config = dict(
    n_layer=22,
    d_model=256,
    n_head=6,
    n_kv_head=6,
    head_dim=64,
    d_mlp=1024,
    vocab_size=8192,
    activation='geglu',
    norm='layernorm',
    norm_place='pre',
    norm_eps=1e-05,
    positions='rope',
    rope_base=10000.0,
    rope_fraction=0.25,
    qk_norm=False,
    attn_scale=0.125,
    bias='none',
    tie_embeddings=True,
    parallel_block=False,
    init='normal',
    init_std_qkv=0.0312,
    init_std_o=0.00473,
    init_std_up=0.0312,
    init_std_down=0.00473,
    optimizer='adamw',
    lr=0.0011,
    beta1=0.9,
    beta2=0.98,
    weight_decay=0.1,
    lr_head=0.00714,
    grad_clip=0.5,
    warmup_steps=566,
    schedule='wsd',
    decay_fraction=1.0,
    decay_shape='linear',
    final_lr_fraction=0.0,
    batch_tokens=[32768, 65536],
    seq_len=256,
    doc_mask=False,
    train_tokens=530400000,
    steps=10910,
    dataset='wikipedia_en',
)
MLP neurons of a small language model. Each row is named by its layer, matrix (gate and up: input weights) and neuron, and shows model dimensions 160-255. Each number is 50 + 10 x the weight over its row's rms, rounded and kept within 0 to 99. A neuron's up and down rows have the sign that makes its largest values positive.
After each neuron's rows, "fires on" lists the tokens most often at its 100 highest values on Wikipedia text that the model never trained on.

L13.gate446:51 53 49 50 48 52 47 50 63 59 42 55 36 47 58 49 58 30 75 50 47 39 31 52 57 50 48 53 37 49 67 50 54 34 54 41 42 71 38 39 48 54 46 61 35 52 46 55 47 33 67 37 66 44 50 49 55 46 44 57 59 81 49 48 65 57 36 66 50 32 56 58 62 53 44 39 53 52 60 46 37 36 49 68 47 69 51 49 46 49 77 44 51 61 39 41
L13.up446:50 39 59 43 55 54 55 48 61 56 45 43 48 52 51 58 39 56 40 42 46 42 45 53 68 51 49 48 49 47 41 56 50 44 67 53 53 40 45 39 33 58 49 30 52 34 45 47 17 33 39 59 67 39 71 51 57 46 55 67 62 52 47 57 51 72 53 53 65 39 37 69 66 53 54 52 49 61 47 72 55 46 55 36 52 53 44 39 53 47 37 42 58 46 55 45
fires on: "C", " C", " F", "S", "-R", " S"

L16.gate800:48 40 53 34 45 45 64 52 61 53 38 58 35 61 51 51 58 39 48 63 49 62 37 31 47 66 28 58 48 61 63 45 41 45 74 55 48 55 57 48 60 45 53 54 47 29 57 39 51 64 54 51 53 62 56 50 44 40 56 55 55 39 45 30 42 76 46 64 44 49 47 34 53 54 56 57 61 57 63 63 52 43 67 48 65 34 42 25 40 37 55 43 48 45 39 68
L16.up800:68 62 34 54 52 55 47 51 50 60 62 44 50 59 67 45 28 44 47 52 59 55 49 53 33 55 65 44 57 30 55 60 66 72 26 50 47 60 59 67 77 35 53 69 50 46 50 77 71 62 55 56 39 40 48 41 52 42 42 54 50 42 41 55 47 50 37 40 50 35 59 46 30 53 60 60 40 64 49 42 64 47 52 44 58 50 51 47 47 37 51 42 60 62 46 69
fires on: ".", ",", "-", "P", " pre"

L7.gate624:56 62 44 63 73 39 47 52 65 49 28 61 35 40 52 49 42 46 43 58 51 29 59 48 44 48 30 66 60 49 69 38 54 66 54 58 42 48 48 58 53 68 38 38 58 52 48 54 72 49 52 45 45 60 59 45 38 39 44 58 45 52 51 63 50 66 56 52 31 54 66 32 43 34 65 45 52 57 59 52 59 46 62 51 52 49 52 40 32 64 42 54 48 39 68 51
L7.up624:58 59 51 43 49 45 42 32 46 38 49 35 52 48 40 47 54 57 30 42 62 53 55 43 51 55 51 53 47 44 50 53 59 57 66 65 50 40 46 54 26 62 50 61 70 49 52 60 40 46 60 77 50 50 57 34 63 54 41 50 36 47 45 62 43 38 47 48 51 38 42 31 51 52 57 53 39 60 55 35 58 34 53 41 38 41 50 53 47 42 33 48 66 46 45 41
fires on: " of", "on", "en", " Of", "formed"

L17.gate563:58 28 56 54 57 47 62 56 47 35 49 53 36 45 46 56 40 49 38 52 67 59 23 59 34 44 48 45 54 57 65 48 45 63 59 33 57 46 52 26 55 56 60 56 61 40 41 43 36 45 59 38 52 50 45 42 48 55 42 52 45 36 52 73 53 36 55 68 48 52 70 57 62 60 40 51 45 59 54 53 38 56 61 42 38 47 43 58 57 62 33 32 44 40 57 51
L17.up563:44 42 29 62 59 45 59 33 54 46 57 31 39 41 30 47 52 42 37 45 58 60 25 34 46 39 43 48 55 51 57 43 49 57 75 58 58 50 37 50 58 49 62 45 51 52 52 60 26 49 42 54 53 42 40 55 45 47 36 66 56 65 67 66 56 47 45 51 45 52 66 51 56 57 52 52 59 45 44 57 27 60 46 51 57 46 55 43 60 66 51 52 48 50 57 45
fires on: " T", " W", " w", "w", "at", "W"

L9.gate353:71 56 35 58 54 52 53 48 48 51 39 54 63 37 56 58 29 60 49 54 54 59 58 35 53 44 57 51 33 37 51 58 59 39 39 62 43 65 38 57 60 51 47 50 45 50 38 54 45 51 45 53 51 39 40 44 45 54 61 48 40 51 32 47 75 58 51 36 44 51 68 35 66 57 67 57 60 40 53 49 36 38 46 37 74 38 40 64 47 44 43 57 40 50 51 36
L9.up353:47 50 38 45 48 56 47 46 32 47 55 38 77 52 64 45 55 44 47 47 34 51 30 59 39 47 51 49 68 44 55 54 47 58 36 44 32 55 60 44 58 53 39 53 41 51 59 40 54 41 45 37 68 43 43 59 38 52 73 55 56 66 41 54 34 38 35 43 46 44 43 53 50 43 73 49 41 64 45 57 48 54 44 38 55 41 55 61 59 46 40 51 39 64 51 57
fires on: " dec", " found", " Dec", " hor", "o"

L7.gate356:59 51 57 49 58 50 47 43 44 69 31 38 59 46 60 67 56 54 61 53 45 53 40 51 66 67 54 39 56 64 47 53 60 50 39 47 41 50 48 43 63 48 47 61 59 38 44 49 42 58 44 56 21 41 63 60 52 56 39 52 54 59 37 54 42 71 61 47 48 21 53 44 56 56 67 45 63 57 46 55 45 55 67 38 45 55 58 45 31 56 58 58 63 58 62 52
L7.up356:61 50 52 36 66 53 64 47 50 51 53 59 39 51 32 39 51 38 59 71 46 44 52 44 57 55 39 47 58 52 52 51 34 63 42 51 55 47 54 63 51 40 34 62 87 63 53 56 44 61 47 35 61 70 38 72 50 42 44 54 54 65 49 56 46 47 42 53 65 45 66 63 41 55 51 45 54 46 54 57 58 55 48 46 71 61 74 60 55 34 49 43 55 50 63 55
fires on: "l", "m", "il", "h", "c"

L16.gate251:45 49 50 41 25 42 66 59 64 37 49 47 35 45 43 52 56 51 49 61 49 49 54 67 53 64 60 69 63 49 49 50 72 39 57 44 50 56 52 63 58 68 54 48 49 31 52 31 59 52 52 36 52 53 31 33 40 56 58 63 60 52 39 64 46 51 50 45 53 39 55 50 57 55 64 54 53 50 62 41 41 53 51 49 38 35 48 50 43 41 53 41 48 55 58 56
L16.up251:58 34 57 40 62 47 47 46 38 30 44 38 37 56 50 47 53 32 64 50 45 48 74 45 56 51 47 50 46 44 65 52 55 54 54 39 55 54 45 43 62 69 35 57 60 56 45 30 50 52 48 39 49 36 56 54 40 58 47 64 46 37 56 67 45 60 51 35 35 64 44 34 48 54 70 44 48 42 58 48 61 58 49 40 62 58 69 35 37 45 48 61 29 42 47 53
fires on: "f", "-f", " W", "h", "F"

L8.gate986:27 39 45 58 50 47 59 50 59 62 50 49 53 53 55 40 38 44 73 48 57 32 30 51 39 48 44 39 57 58 50 39 65 44 39 28 44 40 56 42 55 56 54 43 48 32 49 30 56 25 50 51 58 59 57 46 40 66 53 47 50 56 27 60 51 50 50 31 44 36 84 59 61 39 42 49 46 54 61 31 34 47 43 62 41 43 47 51 27 36 63 52 32 49 49 46
L8.up986:51 50 59 44 51 65 53 53 47 42 47 39 51 60 54 54 65 55 57 56 50 48 41 61 41 44 46 63 52 40 52 36 36 41 43 42 36 33 34 43 62 51 55 57 52 38 63 42 67 56 51 62 44 45 63 51 57 48 46 55 55 72 46 81 53 45 72 60 46 44 49 42 58 63 68 61 45 39 57 30 44 50 63 53 22 51 55 37 39 53 55 49 39 45 57 57
fires on: " l", "'", "est", " against", " opp"

L16.gate511:61 58 62 56 47 44 57 35 59 49 51 49 39 58 55 53 61 43 49 64 46 57 26 56 52 54 63 41 37 50 48 69 56 49 31 46 63 33 53 45 46 46 58 42 49 40 73 49 55 45 38 37 49 49 61 45 43 53 47 74 59 50 53 54 51 44 44 47 43 53 46 64 27 57 48 57 54 53 48 72 36 48 39 62 57 51 57 72 34 64 40 29 55 43 34 54
L16.up511:62 52 52 38 73 43 36 49 62 62 48 55 53 77 52 62 70 66 54 43 60 37 53 63 71 50 66 49 44 57 58 43 50 51 74 54 47 48 66 49 51 49 44 55 69 55 25 37 39 42 50 39 38 62 56 65 56 63 51 50 50 55 67 37 58 26 53 62 47 48 53 39 59 46 39 46 48 39 64 50 65 36 46 55 49 50 57 45 59 65 44 52 62 60 38 45
fires on: " ", "ly", "ically", "–", "-"

L8.gate126:51 45 39 73 60 61 62 33 54 42 39 29 35 40 25 41 46 36 39 70 56 28 55 36 58 44 47 58 48 61 51 47 48 49 52 47 48 54 38 59 37 43 56 60 50 38 54 40 43 69 31 46 45 73 50 55 45 55 46 69 46 64 30 44 47 53 49 43 66 36 58 50 65 64 35 56 42 56 73 68 53 70 56 56 54 49 50 58 50 39 57 54 41 32 45 43
L8.up126:51 72 49 30 30 43 62 49 74 53 59 61 68 34 46 44 54 32 53 48 56 37 59 42 58 46 58 34 50 40 42 68 41 60 59 69 47 38 46 56 61 58 58 47 52 57 40 53 59 55 46 34 46 69 50 50 57 47 45 67 54 21 55 56 43 55 36 57 48 61 53 49 45 50 36 51 53 57 46 52 57 43 42 48 52 61 44 48 49 55 46 53 68 46 52 38
fires on: " to", " for", " on", "g", "ation"

L17.gate845:55 57 54 63 50 52 45 41 38 49 61 70 45 67 51 50 41 36 48 35 45 57 49 53 59 56 59 43 49 58 51 24 46 55 47 59 44 43 45 64 53 57 47 31 55 31 39 54 51 36 37 40 56 40 45 32 50 41 53 49 48 64 34 54 41 47 48 44 28 42 40 48 46 47 47 46 55 42 53 52 58 33 46 34 41 50 49 59 61 35 61 39 54 44 49 58
L17.up845:45 58 54 53 40 38 52 31 63 50 69 58 53 48 50 58 56 56 43 38 61 48 64 53 55 46 52 59 56 58 70 52 58 44 48 53 44 53 51 51 41 63 49 45 45 54 58 38 44 45 42 51 57 60 52 42 55 42 70 60 56 34 54 49 43 30 49 63 55 27 42 53 50 58 31 67 68 53 44 48 42 53 66 47 34 35 29 43 44 51 40 43 41 47 44 48
fires on: " |", " number", " to", " App", " as"

L9.gate696:37 46 54 38 47 38 46 65 56 60 51 48 43 45 39 56 28 36 45 56 43 67 32 42 49 42 42 45 67 51 47 47 53 63 37 63 63 50 55 33 52 49 67 38 55 53 65 41 41 55 44 74 46 28 62 38 48 66 61 50 34 43 65 43 57 57 47 36 45 35 58 60 57 54 46 55 51 59 55 39 53 33 36 57 43 51 42 39 52 52 40 58 62 32 55 56
L9.up696:45 33 70 67 62 69 31 45 55 43 41 43 58 40 55 27 53 45 34 42 47 42 42 38 47 43 65 68 37 63 55 47 49 51 54 49 57 31 37 53 42 36 47 43 50 40 56 48 54 50 71 37 49 45 44 41 51 67 58 56 42 41 34 52 67 51 51 46 46 51 50 49 44 52 57 53 50 63 39 33 57 39 56 32 62 35 51 48 73 57 43 38 41 43 66 55
fires on: " s", " S"

L2.gate60:35 63 43 37 34 49 51 64 45 41 49 65 44 66 47 68 49 44 30 60 53 55 48 77 47 52 40 36 57 34 50 57 62 42 54 51 49 52 60 45 47 56 33 54 49 56 50 55 38 48 40 51 50 63 45 35 46 55 55 44 48 52 43 64 58 44 51 49 48 35 48 27 42 45 39 23 39 49 53 55 47 38 29 46 44 35 48 39 58 65 36 54 43 53 53 54
L2.up60:50 47 45 46 45 35 38 34 51 52 35 55 63 46 76 39 57 53 75 61 38 43 55 46 48 57 41 41 54 57 50 60 43 59 42 60 56 54 43 47 33 46 56 39 58 42 48 46 41 55 60 68 60 42 65 58 48 57 47 49 48 49 57 51 57 64 50 50 44 64 50 65 40 46 51 59 45 36 60 71 59 39 48 58 52 36 44 48 57 59 36 43 35 53 51 52
fires on: " War", " Kingdom", " America", " Railway", " Court", " Union"

L8.gate98:51 50 45 66 63 59 52 48 42 59 41 43 36 54 43 47 38 51 57 36 42 48 63 34 49 45 56 50 56 28 57 50 34 46 56 61 42 41 46 52 30 63 46 55 36 51 62 54 58 40 58 57 55 35 45 52 53 33 45 57 44 32 36 59 55 48 48 57 46 43 50 59 55 41 56 56 47 44 33 37 64 53 36 51 44 65 38 59 75 40 79 50 60 48 49 49
L8.up98:53 72 56 63 34 62 47 45 63 44 53 54 49 41 40 40 60 13 57 51 44 34 42 55 66 25 55 70 56 38 54 59 47 56 43 53 44 48 39 49 48 36 61 42 54 47 49 54 36 46 60 46 52 42 58 59 55 66 55 55 40 49 45 54 37 32 44 62 45 44 48 62 64 44 44 45 52 54 33 58 38 43 51 22 28 51 41 37 64 51 51 63 53 48 42 44
fires on: " as", " by", " ", " \"", " to"

L8.gate370:62 40 36 53 38 46 56 58 46 67 32 68 55 55 57 45 38 45 58 55 40 62 58 35 47 46 71 55 49 47 41 47 55 55 52 64 49 53 60 51 48 38 63 28 47 50 68 60 50 39 40 44 34 54 46 50 42 38 43 49 58 47 32 43 55 49 25 46 56 61 53 59 36 47 58 57 63 45 58 62 56 42 48 51 63 55 56 31 61 53 50 55 44 64 65 43
L8.up370:35 60 48 56 48 46 41 38 40 63 52 39 46 36 32 49 59 63 70 68 55 33 50 53 45 42 57 48 55 50 47 59 53 43 53 65 44 46 68 59 41 43 44 43 57 51 43 49 41 40 46 27 30 42 44 52 52 50 48 43 38 63 43 54 39 60 34 67 45 61 58 65 46 44 53 53 39 66 66 40 51 49 55 64 56 57 49 44 73 62 44 57 45 60 30 52
fires on: " with", "us", " and", "od", "ity"

L17.gate1000:60 47 59 40 33 35 50 54 62 47 43 40 61 50 37 53 62 41 72 46 58 58 47 53 47 52 60 49 41 55 48 38 41 47 59 38 44 50 53 49 49 48 50 40 52 64 52 46 45 51 44 47 58 41 59 43 39 70 39 59 42 59 62 54 61 57 67 44 38 57 57 33 39 60 53 48 31 35 66 50 45 53 27 38 41 33 43 43 26 57 35 61 59 58 49 51
L17.up1000:51 56 73 54 60 52 63 55 41 32 50 34 65 64 38 43 36 40 43 33 48 54 34 43 34 52 64 50 55 53 38 42 42 44 54 45 40 46 58 64 57 61 53 47 42 43 48 46 67 47 44 53 59 52 63 43 55 46 37 66 51 36 55 38 61 72 46 44 45 54 45 35 56 73 36 60 55 43 52 61 79 51 40 43 58 56 51 44 37 54 63 64 56 30 39 62
fires on: " p", " P", "P"

L9.gate795:49 39 53 59 53 45 48 46 51 59 37 51 41 50 32 60 40 51 56 52 57 65 57 42 53 30 53 63 39 50 55 54 62 61 61 45 50 43 51 49 60 61 58 37 57 50 54 47 55 61 36 60 47 57 56 34 55 44 62 55 63 39 59 52 64 48 53 58 57 43 67 31 46 55 38 53 43 48 45 55 61 58 70 72 47 41 63 54 27 50 48 33 58 57 54 47
L9.up795:46 50 38 49 58 44 36 46 48 52 26 48 65 42 65 57 54 61 50 50 58 69 44 52 38 38 46 62 58 27 59 48 35 61 43 55 38 34 56 47 46 64 57 49 44 37 48 41 37 57 47 59 50 49 48 35 63 44 27 47 54 39 43 65 57 47 35 43 50 27 58 60 50 48 47 48 48 45 49 29 58 49 67 52 57 58 52 39 46 48 43 62 60 59 40 46
fires on: "on", "own", "et", "en", "ain", "ont"

L18.gate24:37 46 49 48 60 33 50 56 55 47 63 41 45 41 48 41 45 63 71 45 61 57 57 49 54 43 62 59 37 50 52 39 53 49 39 60 72 25 71 60 66 35 57 68 37 53 35 55 50 45 39 51 42 50 27 53 57 54 76 49 58 50 50 45 64 47 44 40 43 47 53 61 47 44 35 36 39 41 52 47 55 53 41 50 54 34 40 47 42 61 62 47 55 45 56 55
L18.up24:53 50 56 47 42 35 41 51 51 47 51 38 67 57 49 54 58 46 37 31 62 57 49 51 68 58 48 55 49 44 66 47 52 50 29 68 49 57 58 49 40 54 51 69 48 60 40 55 12 55 43 40 19 57 43 43 44 66 65 40 59 45 62 48 57 42 42 54 59 42 45 55 55 39 34 69 52 48 56 51 67 36 55 67 36 47 84 58 53 59 54 39 53 54 46 55
fires on: " ", "-", " W", " App", "S"

L13.gate59:45 57 39 53 56 53 66 58 44 59 55 52 44 55 47 56 34 58 64 44 56 33 51 56 28 66 61 37 37 57 53 48 74 52 50 45 43 37 48 50 63 53 50 54 59 55 52 46 41 62 64 43 40 35 52 41 60 60 33 46 44 53 71 53 56 70 49 73 32 36 43 38 40 48 52 49 43 41 51 60 45 48 44 49 55 31 48 51 34 69 73 47 40 64 43 72
L13.up59:50 53 36 33 48 69 52 40 46 38 57 50 52 40 65 42 58 51 54 35 45 48 29 65 25 51 54 33 59 58 60 44 60 30 52 39 45 55 58 63 61 64 37 55 48 44 56 31 45 63 70 44 61 59 45 30 60 47 47 59 61 33 50 55 62 42 43 45 44 53 48 27 36 50 51 55 46 47 40 50 40 40 51 40 69 54 66 51 44 39 54 30 48 34 43 59
fires on: " p", "osp"

L8.gate663:54 51 56 62 45 43 59 33 65 42 54 61 48 38 63 44 32 66 59 72 50 70 56 42 54 51 46 46 59 54 55 70 74 38 37 57 48 47 57 54 43 58 52 43 32 36 49 45 57 51 43 53 41 32 49 45 39 37 47 40 66 49 36 64 44 51 40 33 48 42 51 52 61 66 59 60 70 64 64 54 47 58 52 51 61 49 45 37 55 51 51 67 51 63 54 32
L8.up663:42 56 53 45 51 60 43 39 51 52 43 38 50 34 67 44 39 58 43 51 61 45 43 66 41 36 53 60 64 54 50 39 66 53 57 38 66 66 44 56 39 60 46 56 42 55 55 37 64 59 59 46 43 60 56 47 48 59 51 38 54 29 48 53 52 25 31 51 45 51 38 57 49 42 55 50 50 59 53 72 56 30 66 46 40 55 63 46 54 60 40 50 45 29 49 53
fires on: "s", " and", "o"

L7.gate736:46 37 41 57 51 51 71 63 57 51 38 51 61 44 45 43 40 42 41 43 74 58 46 37 50 63 45 60 56 52 48 39 53 55 32 40 62 56 45 64 51 70 58 38 49 51 56 41 57 44 44 44 41 55 54 47 61 49 51 69 55 48 42 56 46 56 50 37 32 42 42 33 48 43 58 36 44 66 51 40 41 31 41 50 56 57 66 45 64 43 76 34 39 54 58 55
L7.up736:42 46 55 48 52 49 37 48 45 45 44 49 60 53 76 41 67 52 52 20 41 35 45 57 48 49 48 67 55 39 34 60 49 54 49 44 57 39 50 54 48 71 29 47 48 58 56 43 53 35 54 46 39 50 67 59 46 72 50 41 53 53 78 59 57 58 64 58 53 65 62 41 67 54 53 46 35 40 33 45 40 44 54 56 48 50 60 27 45 47 60 39 31 40 44 49
fires on: "f", " F", "F", "-f", " S"

L7.gate620:53 57 47 36 47 59 56 38 54 43 39 60 45 47 64 27 51 45 37 66 55 61 33 57 40 44 41 37 58 34 34 60 61 42 47 53 52 32 42 41 50 59 48 54 51 50 61 35 49 39 43 29 57 55 41 47 28 49 67 58 55 60 44 39 51 66 47 41 42 64 51 50 63 43 47 54 60 38 44 63 60 49 49 47 38 51 40 55 54 47 45 33 54 29 68 53
L7.up620:35 54 49 56 61 54 56 50 53 48 51 43 56 48 59 34 50 47 47 47 51 62 48 38 37 56 51 56 37 41 43 48 48 61 53 32 40 54 44 72 64 47 50 54 36 42 54 49 46 44 42 64 51 41 41 51 46 65 63 72 67 64 42 61 44 43 65 62 37 52 54 33 55 28 57 42 50 46 47 50 42 34 54 33 57 62 59 49 37 48 53 39 63 55 36 49
fires on: " F", "F", "ir", " stri", "'s"

L13.gate236:43 53 31 58 49 41 42 51 61 50 52 44 61 31 55 38 43 49 40 54 40 63 29 51 53 58 70 40 75 62 58 45 22 61 61 50 43 50 51 69 44 52 41 45 48 40 43 38 40 50 52 36 61 45 41 54 36 52 73 46 47 53 42 39 46 43 51 42 49 56 71 49 48 68 54 53 40 58 55 28 42 48 42 37 39 36 45 68 50 46 57 55 47 53 54 64
L13.up236:48 49 43 38 62 59 52 50 42 51 40 64 72 66 37 36 80 55 62 60 55 68 45 54 51 69 76 37 49 44 51 51 40 57 58 49 37 67 56 64 44 60 49 58 45 63 39 34 45 65 49 53 64 53 39 55 42 50 35 52 53 58 64 37 49 50 61 35 54 51 61 40 46 34 57 50 58 36 60 42 56 52 53 57 47 44 74 46 40 46 49 44 56 61 49 46
fires on: " M", "ic", "ters", "itors", " |"

L2.gate104:57 58 40 36 43 50 62 46 57 52 22 48 52 44 57 50 41 50 31 66 42 59 47 49 48 44 62 58 37 59 48 48 53 40 52 54 32 43 59 48 53 44 50 37 36 36 65 56 62 33 49 56 50 60 38 67 51 69 45 49 66 50 40 41 67 49 39 54 45 44 62 52 54 46 59 43 44 42 45 50 56 45 60 80 33 44 41 35 51 46 70 52 57 44 77 54
L2.up104:45 44 77 59 61 54 41 38 46 66 44 56 36 42 47 50 41 65 45 73 64 57 63 50 41 55 38 52 53 66 63 72 36 53 50 49 65 47 63 52 46 35 50 40 68 44 50 63 53 54 39 57 44 47 48 42 49 60 61 73 53 60 62 36 47 46 51 34 51 49 49 55 56 40 56 33 40 55 52 52 53 43 62 41 67 69 54 39 52 59 55 84 55 54 34 54
fires on: "y", "us", "is", "ies", "arg", "od"

L9.gate790:56 51 57 38 50 53 48 36 54 40 58 45 45 51 41 55 51 45 55 64 50 58 62 60 65 39 42 29 40 68 44 52 43 48 57 59 44 42 56 51 65 59 33 72 67 65 51 43 59 58 45 42 47 58 53 61 53 46 52 43 48 55 48 52 37 68 42 54 59 69 66 39 47 51 40 52 58 48 43 52 44 44 42 61 51 33 50 64 32 61 62 49 39 65 64 36
L9.up790:43 58 37 55 57 38 47 45 55 40 51 43 50 57 43 29 56 44 42 56 43 41 48 63 35 77 34 47 59 46 59 49 35 49 43 48 55 34 63 63 38 61 54 56 51 56 38 46 46 62 54 42 63 66 37 67 58 48 54 54 69 84 52 56 38 52 51 44 62 47 43 61 47 59 39 40 50 49 55 57 58 53 44 42 52 49 57 53 53 41 51 49 42 46 36 50
fires on: "m", "h", "am", "om", "z"

L2.gate364:67 63 56 51 55 30 51 62 59 44 35 50 48 34 52 45 77 45 53 47 60 44 46 49 42 43 53 46 51 41 60 63 47 49 51 43 49 50 61 53 32 50 46 62 36 31 52 60 42 53 57 49 64 38 40 43 31 49 42 49 46 68 32 56 55 54 37 58 39 55 47 56 40 53 59 39 69 46 44 48 35 52 39 49 50 52 49 55 62 65 50 46 73 48 53 49
L2.up364:45 52 54 60 61 54 48 38 83 42 55 38 35 37 54 43 44 38 52 54 39 48 51 44 47 56 49 54 56 65 52 66 49 50 41 62 63 46 44 58 45 52 54 53 52 46 51 51 38 37 65 63 57 40 51 52 50 37 48 50 67 48 50 44 41 53 63 41 54 45 51 43 48 37 30 56 55 42 53 53 72 30 66 53 46 41 52 47 48 41 58 53 44 46 55 42
fires on: "S", " Br", " S", " "

L9.gate701:52 52 33 70 50 46 53 52 53 57 46 22 52 51 52 39 29 62 54 59 45 59 54 24 54 61 40 28 49 40 51 46 55 75 35 50 54 39 48 41 40 51 52 57 59 59 46 45 58 48 41 41 29 31 51 67 27 38 40 34 52 42 47 60 47 34 48 28 45 59 53 56 52 56 50 38 46 47 51 62 69 75 53 40 54 33 44 45 58 33 70 35 58 64 60 41
L9.up701:47 54 34 48 48 66 60 49 54 37 41 39 55 58 62 45 56 37 52 42 75 54 43 69 54 57 53 39 47 46 43 65 60 52 45 43 41 39 47 60 47 41 60 34 46 58 48 42 51 51 44 55 59 41 59 54 46 35 34 49 50 35 48 62 56 49 35 39 58 52 40 43 49 72 46 53 54 53 50 33 43 36 55 29 35 37 34 38 52 51 75 41 62 43 62 47
fires on: " re", "re", "'", " to"

L2.gate905:51 56 44 36 61 32 39 50 51 43 56 46 54 54 50 33 56 56 56 53 49 50 38 54 54 60 54 32 57 62 41 54 62 46 41 63 50 36 54 46 47 61 33 49 62 58 56 39 44 50 47 63 63 43 56 61 33 52 53 49 47 53 36 57 66 49 49 47 52 63 47 62 63 51 50 72 70 52 45 48 55 57 60 48 60 41 55 42 36 39 32 50 55 59 52 42
L2.up905:41 60 49 47 50 63 49 32 47 41 54 37 50 63 59 41 55 57 33 57 68 62 34 54 44 50 40 52 58 45 49 38 40 45 51 39 46 36 24 62 56 65 49 41 50 37 47 50 36 54 60 58 57 54 50 32 52 51 49 65 48 44 52 69 66 52 47 65 52 49 76 48 53 67 64 62 61 47 49 45 51 48 62 56 55 57 48 42 45 40 65 45 54 51 38 55
fires on: " -", "'"

L9.gate87:49 54 47 57 47 37 59 34 45 57 52 58 44 58 48 59 38 48 51 51 47 52 56 48 49 34 50 29 50 62 53 66 66 35 60 41 57 46 51 43 37 54 59 54 64 25 44 53 69 53 65 82 45 36 47 43 58 33 45 40 69 45 38 65 38 55 53 38 58 40 51 39 38 67 40 51 38 58 41 45 56 56 43 69 51 53 38 34 44 57 58 56 55 45 53 35
L9.up87:41 57 50 42 46 48 52 61 37 68 41 69 58 56 47 46 41 61 58 52 57 66 46 47 47 62 57 50 43 47 60 64 55 35 54 42 49 55 36 32 59 25 63 31 52 42 58 40 40 53 48 57 30 41 43 60 55 65 65 34 58 38 51 60 52 58 40 54 50 54 59 65 50 39 43 55 62 64 51 47 60 43 46 47 51 54 58 45 48 37 55 60 65 46 32 71
fires on: " but", " and", "ot", " (", "il", "on"

L18.gate354:51 41 70 49 51 62 48 52 80 56 39 50 54 64 50 29 63 41 55 58 38 36 57 63 57 50 58 47 55 52 78 58 59 45 61 68 51 34 61 59 53 29 44 56 42 47 39 39 59 55 45 54 58 46 40 40 61 49 71 56 61 37 51 55 44 52 46 56 46 51 48 41 28 39 55 67 56 56 53 57 58 59 53 70 46 57 39 41 56 49 34 48 54 54 50 49
L18.up354:46 83 48 49 45 58 57 57 54 50 49 70 53 59 39 44 57 50 45 45 41 57 39 41 44 43 65 63 73 60 69 56 55 65 28 39 55 49 63 54 53 46 49 56 35 57 27 41 64 42 33 70 41 49 37 47 49 52 47 64 43 55 31 58 47 73 47 47 54 53 55 40 44 38 52 41 43 69 41 48 53 49 51 61 57 56 56 42 54 60 61 44 45 55 57 63
fires on: " ", " on", "-", " emb", " in", ","

L9.gate74:51 49 29 59 39 54 61 51 43 54 37 43 54 42 63 40 37 53 40 54 62 42 51 39 51 46 46 70 40 50 78 51 48 37 39 53 50 42 37 50 39 27 48 63 36 38 53 41 49 44 54 58 41 44 51 40 48 56 57 55 51 51 29 69 44 61 60 33 51 39 53 55 67 49 66 40 74 65 62 47 61 49 55 43 57 51 49 59 42 59 50 52 50 73 41 52
L9.up74:33 41 38 60 51 38 53 36 49 47 43 53 37 49 61 40 52 70 57 44 45 58 38 60 32 59 54 55 63 48 58 53 62 75 42 52 64 56 54 49 49 45 41 54 50 60 55 51 47 57 62 64 56 41 46 59 58 41 61 44 56 39 38 52 58 66 47 57 51 48 39 61 53 53 56 52 59 41 57 58 90 49 45 47 42 42 38 52 32 45 48 55 51 51 57 44
fires on: "s", " season", " year", ").", "th"

L9.gate169:66 24 51 52 38 66 37 25 53 34 47 56 57 39 50 47 23 44 37 42 54 48 39 58 43 45 50 58 58 53 56 51 57 50 60 55 64 34 60 53 49 53 54 53 46 41 52 35 33 45 50 57 40 62 47 54 60 61 55 50 49 52 63 57 65 50 38 55 49 33 65 28 69 55 38 49 59 51 43 33 53 46 55 59 31 43 56 64 53 66 38 41 39 42 58 49
L9.up169:80 41 66 49 51 61 44 47 64 44 30 50 44 51 40 35 65 47 34 50 71 65 33 52 49 39 50 73 60 51 47 58 49 43 46 54 49 54 56 46 38 52 37 52 55 35 54 45 51 51 47 49 60 54 32 53 52 57 37 51 48 49 42 36 60 38 49 46 64 45 60 44 42 59 48 56 42 35 40 54 57 32 50 55 57 50 50 47 68 66 23 53 60 57 72 26
fires on: " S", " W"